{
  "parallel_block": false,
  "grad_clip": 0.5,
  "warmup_steps": 307,
  "final_lr_fraction": 0.05
}
MLP neurons of a small language model. Each row is named by its layer, matrix (down: output weights) and neuron, and shows model dimensions 0-191. Each number is 128 + 24 x the weight over its row's rms, rounded and kept within 0 to 255. Numbers have three digits each. A neuron's up and down rows have the sign that makes its largest values positive.
A block is one neuron, or neurons of one layer that tend to fire together. After each block is what it responds to, as a language model described it from the Wikipedia text at the highest values.

L4.down526:144123106112156175090145100129119077163130119133148134138124147127135115111111141127158135101150126120105172125099121146166170167101163155097151115224116140154162112106127118110156125148131111144141119119165132159194149140126172166123138141169137115149111124110105127138107149111145148151103100146093115123113117138140138110129089134134126088101122126105067125145182158139113132126101133136130138122105098130149159119147092107145141118126112084094134155143138116157110113118165139135150119099098118124122120130089145166101126115155149171079118124173084110125153122112165140090
Description: Word-final suffix pieces

L3.down188:151136111101108126146193124113153122167118109173157178105155162179114137109111135141153096142142136150134097126123163093173142141088124149123132114111130128112124145124091095165113122178175167137127103153166143106143176103138117148149107112160133142146129148133154147176106151175144177154167123100091103113138155140122121144116146092101117163101096114092141100163108137116135154152099125101139119113121169142128141120133084146140156121137139156139115127143134148117146146131147165140135108099105116123120134151131136158174134138110122078094125114128071123123105168161162114149
L3.down214:109110106124084119114094086133093142159093091104078081153117168122125128081114124143134122132116115168125117115123165123146149103108139136118123148182144140152116173093131152157130155169153164095105143140184138154161136133133123109121109143099126138153110147157077113132153123112145119128102122162141105106132087138136135113143083127125133132126123147136110127142155074117101122115124104124097136088145140104147187090161142120120096144143148087132078167118153115125141126142102117069106107111110125115139115120103117154161093122145179131136118137121142150121120188127181154111
L3.down252:110087125100168169142134081097148116125158110147139147126151134127150124150151123105146132185152131112141144123105134083111156128158111119142157118146152122139114124171133103141149123148095146112146124148110112148155154149158163140131149141063124114162112146111127119130134133094139082156111134104154091100127108138159107108105116069150138133097132113114113134153089113105125135140150176109156081088149143128140133138079175183115130093132120125116102142144114102151154106145130100105092116132111141102122150135079158117111094111069144140125104135176093162108092152135096161117
L3.down558:108173132114136155130116129111109102101117142131098121084146153134105131124196084138117066129126124134107096140120112101108119127107150092122147112196141120150134158181128142129103140123096129101138144118150162148132151109095148145090118146081132160099144089128139103147112134134127161123174156096113138142103132110112114159131136123137133161164166115185133142131136152141153151163146111126125141109116125135096147163145107121066105157152092138188091178089121124113116124123103139156136129111125130140105125139092081115119068116120106155111152124159163154111143149145117117148
Description: Sentence-initial On, Forbes suffix

L6.down156:109097130123115125108104125119156101123091117172142115107130123070159163150108099117081138106121133098155112103131174108140110169098119112137173124150110193112142111137111124140157153130132083126110135190128136090130133091149166118095083135104108088132119145080143101140090128097145150102142101115093136136122166158090152132137142103141116081149133128132103122122130142153129171139154123140129104147103128147107125117129143147132161118169104119118122107144161097143120134108118101143130137118094102152103059140082159126145123161137121120120160125130100145116131103134171060120
L6.down419:131123096138116142137139150138138160157186141143196155142131135127117178127131120146164124178120147144133071120088143128120164176100144127130121152126086133098119101126155129086111095142131121149113113144110076164152141103171148113147124111101117162149094177141168113116121145119095164107099139147168115109140100120114125111107113160137155085142134122139122116139131133121139125104109169135156154162104122104158143121184149135104137150097175147153119122101144105138130063110113113137100133135121126129097140119095147149118123163144171133127158138143071132120133150090088149152
L6.down504:167155088148123120113152100110131157151136135114170138153097167091158129130095098094139140157161127138136135105135139123138172109134118121122170141142165119170131141151150138173127113123116118177161118108112170103136128159113152158157089120120168118115133130157108090141138139161148105118107131164102147161101146132108128098125112170155114149116108147143134138209146133103096124105122120151105127176100145093129101146157142119132080146135145117119113143108120067139126151131137114145075135140117195138110112128121156116102130145174124125125138089097130171132116156129131083170
L6.down698:170127083143126153098141126157123119129089116102168154173157152141154106135123092112157107158096119126110128141089106102144145117143126127130137129110099146138123111143147143152090158166148154183119156131111110168149158158108131137119087139152130129123097105132132110102102123141089163138126130173162136167102049123148140152139101158136135107180141162139119131140137109082096116127098112148140086157093143133147094119131190144140163144118153113151173130146113148095140112136106139145110114117139123134105067128109175141129102117113102148137142136141116104110154086129165117094
Description: Plural noun endings

L3.down215:162132112116123099152085070150078126105116111071183112161131146152132141140108123155118183150141111149110136170081124104130145171142117157079106107138152142104182103120135119101139135125111161169124100115135182113123131139130134122119134114139130099110167164181174158118120146079147116157117111126114146099130141123106103118163116125154137108186120147125151130104131138114112130163100105114115161145113148144113162099114067120143125142135165141100143116109153095152115160129135077130118156138101147123134173140103136141125138094133158121118124118100137107124119105089103144135
L3.down507:131173160154131154108131124107148107120143119116112144119149090097124147083122160184128153133141143138174164149116110139131114129105143098148112114120146099103122139128145115122112160149105140136126113123134111098118110105144154177126160158127147110137190103174138096150121131094153078109150088128147145112138098124165148139129130161135131128117089090155114169063142157127130144115192113145137136097142165096115137139127092112119182108146126170108102139150107088121144115110080099083117140112135157122131113106136148101092115097136129098149124140092107100115122177095103096135
L3.down638:104131152125101119126085117165116122113147156110122077162170142138137151110119114139130125167125140089100131129102141121126147183125203114119123107157125141142119123125151122132073141172130111159146079081138143126114075167134150122096128159102079114117131125129129083105140149143109120110107104093106101120130102113132160112103100149086135142089086109116083129124129104108116108155153107135164112114092141115121103111101158134123138138170153156152135117095121105157123145074122106180151074172128128159091121102131135117144127121133122121166128120113143141115167143112116080122
L3.down763:134102134091147114158123150085142160141140121132107118096145145096112131145131111160133143106128122136100135117118114163158097125116133186148103125118152163165162113152154161081166175156133120150135132133143093119118131115083128147134133117098150152102130125152080105098138103173106134131100162164126120097127137132118127138097160155164078119153105147093131160093142116141165114155107139150156117162101142139150123124142127118156128110074129148051116129151143133165157089135164097100092167100116142138118138172119095102140157109148102076110136144114125121124125142137086097119
Description: Prefixes and became

L3.down114:111148150121121143156166085182152102153155119124167098138104124114163145159121137146111134166154117153135101095121097115107068158111117132123118163144052135121104105096182134116124134113110110111131118131128156168091129148165151136182152107112143131112142134127134168107137141125092137130137118197108158124106148112125194147089103133113172111122128157160082171132185161140093121100135138128174136112141132112120146129110163115119111098094141133159117155104086122152124148138157110129125115120150131133117139120115134155116125146133139092124184111149139110107129117149143142128
L3.down134:120103147098137161152090105154112117147124116148156087149099142143139141135106172136161108124101110147134101138113142103134116187093150141075167173121079160155076122153139131103132097108120112133142111120122161106109150145161152162129160116094117129156088134180091160131125140107146131123081109118143100109144111113122129137095130126071153142135123126128144141112180102175143140090138162130148144129116128134125107131137130089156098152122135184113112107085152142113161122137114097132161124150160133128126132134091176143144151111142164135160140102154155133132141161169141110173
L3.down311:104167119084153154146139115114122132165100144131135122130114132142188079150144143136176093157133149149126116149128123135143136151103147169149107152175082139155108073139151130111163137113134138152132152088173158082122146106169099169164138133135141125146155124128123126141127139078187143100116089157119080141133146140104118133155137130096162097120090118168131170162079105102135122124151099150126122156127161119134158139077096115132128111134134133132129112123088144130126094119124090120119112132161125106099121113108168138139081130133113162106115128113148127098159153142176119132
L3.down471:129124111109148136123115105121123123131146124151142131140105119160168125121139103110138118136123136115151115142083120150159105149114111126080154122205124111175112088133159086130096131114124141142115147175137136120117125144094116141155132130150133085081128109090136123126175142107081112114102096156132141127124123121154124110179124146125165098095103146135110104090126081111136101108105172146133147147086105118177146184148147137121091116057110137164128163111132136137134112107129130139072122131170154158107132122126159147128131155108113097108146127121065092138167143104153098145
Description: Agent-noun suffixes

L4.down328:133116149121128106130141137115124109095144097097130098125146077127153110158097112142125130151109129102145126142139177105115128119097096089130150155113130181131140151127108137153166108139143091147124097092180121118095089120160146136143169144168144145148140157118158162134145092140122138062133141127117114141112130121074134143139128168127124120120111124146153128115116095111138151135145129117139116140157128106140086125169113190111116171150138129179102136160132161130162111079110135109139131142177148116167172104146110139111098144109110159159129104160132167125063125120107190124
Description: Incomplete word starts

L6.down64:146094129154131114132117143140120134100118109146116098155115093109081106103081133146161085091133107126120132126153096089136094140131136126132110079185151156103158087099115098066168140095118138132107125123107127143115141120166170089142125133142149199114135132173123119075144145104140076139122163159128103144123126170124132118158105152108125123061131144119156153067106141113126141110098148112159123095116120119131140142127141151109107137109121125125112164116114170115113142127167128122129111123140094091123138149164137150100169106107108131147155122126107133143087142143109148168
L6.down532:118090173104100132138113129129115139136110080145126119119162156155142144131091144099153134130118137119122146151125132138125142092128116095153152165081111104082089156129176151092112145143119136177105119144086125112161113119210111160163147184076140078142119105143158149135144146097148097120149126152142138158166149148141134135108120111152148128104115145150113128128139078119135127128154095161123114140120131126153121138148148130144169172117136110091096121100131112148088127118101116124152141160112105176135130134163110093126099132141104169171107108086101099158129157142100130132
L6.down636:157114115161149115114138103139164092131160118117145115108117147164124154135135178162165112162129105108109107132121127130153084114142088149122146134056095104084112124130153122186136139120095130115138125138116128152146140144153158093127121116115095101158109085134108160133154151116144112112113145136110124122063166128156131133134113124164129113111116164155095130108140128116113143149104127117129092143150146192137100096193131151172132146095150065135107127109136113112107151151151145103096108163135130140112123197148160122136140133105175109145139156141153106117110137086128134117
L6.down637:131150072109147137141113104115150108143111154149126124143099167132103133149152114132153100128108126118151119110129174157156109178166138138114124146220131144147110127158148114126102106154099081121121134141183130111122132127126173113117124119118100105122079137136139116134102163140147167105122139148089149126117177104156137182115105114150139128147088075123152103114129118141140155142128159116132173100156077086121121087134120143128127098113112117107138138135098121117145153186110121128088141149161112187160122170128104146151150127097127123135103123117119143121123117125179091121
Description: Word-completing suffix pieces

L4.down170:151146121105128112113095138108112144099126121140118086127176114174134105102145110133151135137079128102154147163133122139115117132119128118145143138095087168110119137169063141111078186129163139136133157088155134165142158161105114124136108082151124127086131109086141133132116132108127124106117094131142104140146199083101119125163145135121115134162119158136137110128073095133117091109112141142126086119134110127121109134112139093126111090157152114148093166127148089104161138125134127154171122110164146134115151134161086130146117125154128133144122111104185168150102132075133141107
Description: Heading closers, mid-word pieces

L4.down49:121107106138105158174120101096129082137121118147165095111137145168084117090116109157137152111095136149110129112123127126120118148135143123128108142164088130095138121120117123072138110159117122116157127131139133129143174137112098114125147113114130101109130167130119082121151132151162140148130145136133090148109106104124164113144098128112129141131118135136104106102109137108124166097163059139175103132115124103107160126168101101143143097139171144105102143119146173136139118126115088124073124072101162084127175173131116100149133098137106147093139157129098130104070172152126175133
Description: Closing parenthesis

L6.down13:084149147084175158096152175125096120119139126186140149088123123134151144153145115139093118151090145135130147135132120107123122155105161122125095113202130129125106122119132144145096123125145142142128100120164132112128120133142137108118098182103140116109134083153127126142098118130146122159148152097155096154121083143124104114110146145152169124134133135136147149137126126158133141117177126136133138127129189147077142157112144102182158123152113114123150149147100113088131155126105112165138105141157170163120146154111113139147117196090170112117110125150116130110103155156179120079
L6.down533:144128124099116138081164106128117138112130099170144109124132148125140110139116107168142103126137164112139128105148133160175112122151124164120108137150112134111129141115123131147136128124130141127117115122120147110077168113123126126136117059108152096150131106130142126140183131145163061099161127095145137145151061164124110119102130125106111163140126125178165142129130153162141093175139134100153144139139097164138144133129126136164138078112131188127137124149120176127148140163111153064180106109140105160129169113150113118126121132136107155154119136070113140119145135149157068133
L6.down586:121153115153124127121094108104072131110095109116127130133135127125143114149126089103134081173087116145143132139116084115109138102101149134142121131150137148101150124106117127148103151150144148138097142086140119105157138153115098143139151119126151103149136154134141155099130083125170115127115131159127095157064045114124119149103127098089097138114106156126101096145141137153143088104143075116143106163164182128155129109141145121048115105108124136125123141100111144117133138107147143155127074125154144132087099111142121112138110108136105152078164134104111112075113112126117126104
L6.down633:146171108133146106098174138128145159155150142147112126124162140156129146137136167157156100110089097171138096136101120095122162122131171105154126153187150094115094142125144147146120105143159155164106116117124136153113147123104118123191131130136125143109136159155102147067130087133142135148150176094103139121157118146150152112149136175105122108081131136147125107146165121155113128127116122173146127088138135131113149156166123148168133125119150104136122170115102116122143140155135152120119140108132139172161091151113125141169133134166156112130109087073170111133121175155167135120
Description: List-item boundaries and name fragments

L4.down642:131119101120143120119090084128161139103133112057124143134142134149091119123119101120126115098164134098157111117149112108151138112149122109085119120132120156163116175108112081087128123154095102154146116140104101132117103153093125187094161166110076118113140104137143135105147128153119150156110107088128185127084161120139118149099124139143136085115121132115095096153144104144126114124115125127183161111121145100165133100090125141148150135115149126099138131153107130123108175131112114109116126161108115095097099137158111149097157102115111130149123106110073127164144102078120115074
Description: Prefix un- and word fragments

L6.down76:109130078106144134102169116133107133145128111098162148102113117126147153157117142178149108130121052132130108156140149122110146153145172144161145129171148100131134145092127069142164135130155130168140131143156135125098142143117160102097139104116145145110118130142160101133152132167116180092147158146131140118100101143109137157160144125171116133085135110101160134099093096107120150113148090123160112138122144136156148142104164122115120101153181182134119095134097110113108126136112091132113138119104096122149129110129137098114140124070080123142112177137134124119127089128159183111
L6.down547:162154119109128108141110132105095083093096090132125176132142150117142089137183130130083130100134134150138144130152110150153099148130116096149127132134138123118144142132098090128145169128174116153098139114152119138119132137122133116125150153155172113144152154070140136117120118174118086106077100117135145115120178167103138106110076151135118113109110148082106113156163162134113141107131139080119112144103127149147113127152117179107116098151105120114110136118137129191151158143160132141126113114096166132152079143153108112094134126100091137153075108178121133131150164118131099142
L6.down732:157120135114141108149099119133129145119138159166144093135134146133143108120095118136140158121137104114113114108129123110140122126097169118128167150135131073101086130192110103106127117126144144123112147122140149167127127157089146134181156106147162114146128126110118139062155091113149115141150152142160139109104108139142197133111183156138105122160107127149105125123107193136124101067165146112157148145156101088120111112142105112158087105078159103141099144137125120157102110132173147136117173129119101126143123116175156120135121154159125116107083164135141122119125161105120114154
L6.down755:138089114103131135133127130139143167125081125143155121099124127154150131082108146159130122159167140096138136066131147105171162129151169142135151085123155134152174108132085082122093106104166128145145137173172118149144123143123109112123146110129135122127139160160159113116189123102123083117112144149107135154071165135097097115153143142089101082145104114125087084106092136144155077119122113086107130124147106133131169144097138159121094128169113162106166155131106143130127171164143124147101130127101138136144173133137099127114143130117161102138132129147132129150122121124136147112
Description: Incomplete word-start fragments

L6.down152:101159140113140093126134167138122116171096100123144151133099155097107147138149139115145133156158097133162163111122139112116137119122134123149126168110146131144101095164128119099160155113186144185126117120128123109118158161152112150066122114133147144087128133129105111141115130148124153109145103145125160159128101120172118145131105163142161073159124098206117168124083097129140151109114170146093098123128154137131130118136117118134119129146122148138122149122129127118174126121102159163151120144097151141097155121137133156145128092124117107163050111118105159119188159094120153122
L6.down285:153144151093127105136121102112143130116168135096140110133107131091111110096057140143143122150101099095127098098097173149168098152111105142126159149149127121139080106143147126070152136145125137148097084156129152102140143113126131144114161112082154148156141114156140113147134167141111079181150139168123167140116122103117143104105104130118129122099164157163145164105125171113128121117090116067118111130129171124085132118175124144107161144135117107153140127140110127148118094144134139114100114089145137138120149142129184139123143147128129114117122154145133170161151093115112184153
L6.down447:139130102100095120108127159092146166114141140120132127130153105065127096102139119103076131087136153110117143120128130176118136135154091133155134114109128124122158146112112078128121121163165135129153141116111113103102133135122120123132138118161138111150117127100169189147088173148145126094132141153148162125146216105097110113094117107126123142113113118117148123153138164115160156108141125126140088150133127143143151181127115131167149145115145154162129098136147134102126141093172115130165108153117139120167118127110096186089148071129102102115142148141157151108116139092158177139
L6.down603:134140104141114107192167140142126083123153100078129167108173127060143086131119127140151163122146123177131116104108127148135130127144151125130160131131116116179124122145143095153107140144138103134114125103134109096100118092129140115124119114101166119157107122089093146156135171114152137086153164151168152143158117116100144141163117122142096123131116106127134158122129166068135120089115165121122127109113143151137158157221091149154121136083135146149149141085135122117118148158131105091098120106141112127114118122131119123140131129117169125099152100169148160126148146116100139118
Description: Character and word-start pieces

L6.down78:084154112099167147136124107125146122178125124126122147112127129100113180169138126128109151140128128128116091128110130104122131134110131138133166156101157104135178152133121114169153125148144146110153114145120131141166106098119134086111141117143077115122105111126129124111130139120115143115108156176149104116180185122142196074122142117116118089113137134118162137086140158130148106132169085143151188151119091204105121156130135090079114101129138156120128147105121099120115131104165112109138125135180152122160116107132164134137130154134114170139112107137148149115130110115098164092
L6.down553:130153169151111165138141047130154143148147107153173114154125110132125129095150112156176120121163101122152148118115169143159128124130125112172139098154118089131126142136139140131155138183118133071081180096114120130130136115156123128144101185099153160157130113104113190126130126148098118148108110147109119093120162148119103136151149153134140117178109162128121151108089136136129106141114097158153168149123146111114137173144162138115122100111125125126117188107120129136120141109144106107112124153121114090094098083104151152118153136151144128121169159144119133116126124147167098146
L6.down686:131171117124108098121107079123152157141109112090122127152137164126142122154093116170163139132097164121128111144096100075116150123124110124126110143135126130145162130148139143129135114100133130109140105135140139137098077087164151127132095139132092157168098123105100155100123139119127108114165117108112075105100117129146175135081115129125101116075147098106121132120139106130109138108174085170147125107105127088122109109116155114193137057121154142164142112081147139103153149170150082117144095132187123108123136125176099139136131133158160148120150114133143149116134142114122134138
L6.down729:079124177081099155130144104129157120127127150136145101199168113086099131131141113096157129125110106146158108181132126140151156159106151095155146149135113116138149139122135150110139123130116112163129078122146067171184120110140095115117112092114089148136108157177102124095098154126142138103144133116082129147123113140161117124159138148138128122090118119092097124116099111119148115131134123120148111120091152130094122131112131136156111113103123132124158126117116178143092132132114112127136070088127132104114177151136137159119121116076206119131161124127141121152131156151141128105
Description: Closing heading equals signs

L3.down112:155090126160142117152116098151178120140161118126159116129133123127102103107124090112128130112156133124167104111139168131086111086087151065106096088105109163106129126131128139156080137156170110148139155129163109125139117136166096135135140099153123126117121157069163128141141117129080181119144120125148116089151208100153140095121112135149127149183180102132121137109103109155133092118168158176095138174118095136145129132109137121104113093102140132119128133136153159119125115117135127153117127150127142116066104127124136159139148111126094119150146127131129149104123116147141157129
L3.down264:110119099126106142126114126103113080132068099157174129140108128150114142140136121126126185115107149157135140115136148113155134158106128125120127084097097125086093123159127146107140109132125187175152112077105122106133132143155096138135121112131104126132173158130094125107132103159145120118155079101145121149141129121123144138177128156162122113134143126123109107137124113127115154140135093196115152118091151142142087097163189128125150139078131131128143141158159136151101127120092097130095115088176131147096157141165121104128109093167121130102123116163108132128083150142175109150
L3.down385:142164124139145145124151132124145146172120105158116110117167122146089135146087176123161105129080111101149118138149129134159130117105153116156105123039140151142125151168070103116142138110123135128158118116127164136097111155096101146145101133133147098160131160128116130148109147116100101104141177120125106150128163154153147136163122137145099125116126132112110127107131113157137137141133075161162122074102178110103141108131075161111135141094170122137086090133105159137099116147118123166067118130130119137075123127123118158165118102143126133149163139123138111136146139167152130155
L3.down606:119127136137097141156126045136135123132123092147171141118184113136154119155117167090159159125126105103171151109105113148105132120110140088137107135086100155119144128125065095092117111147121154136178137127128108135126119156137082134078156132109107144129100119141130106118185106139099120099135103110120117093153178145137190121138123116160144113090173115133114131104112128147099107161158112101156126150135137128135140130115112144140159131122085119092129110132149122128157102126086147135156087145147102158147149104151063118102113139117131169109104123166149136119105126139153134145
Description: Closing heading equals sign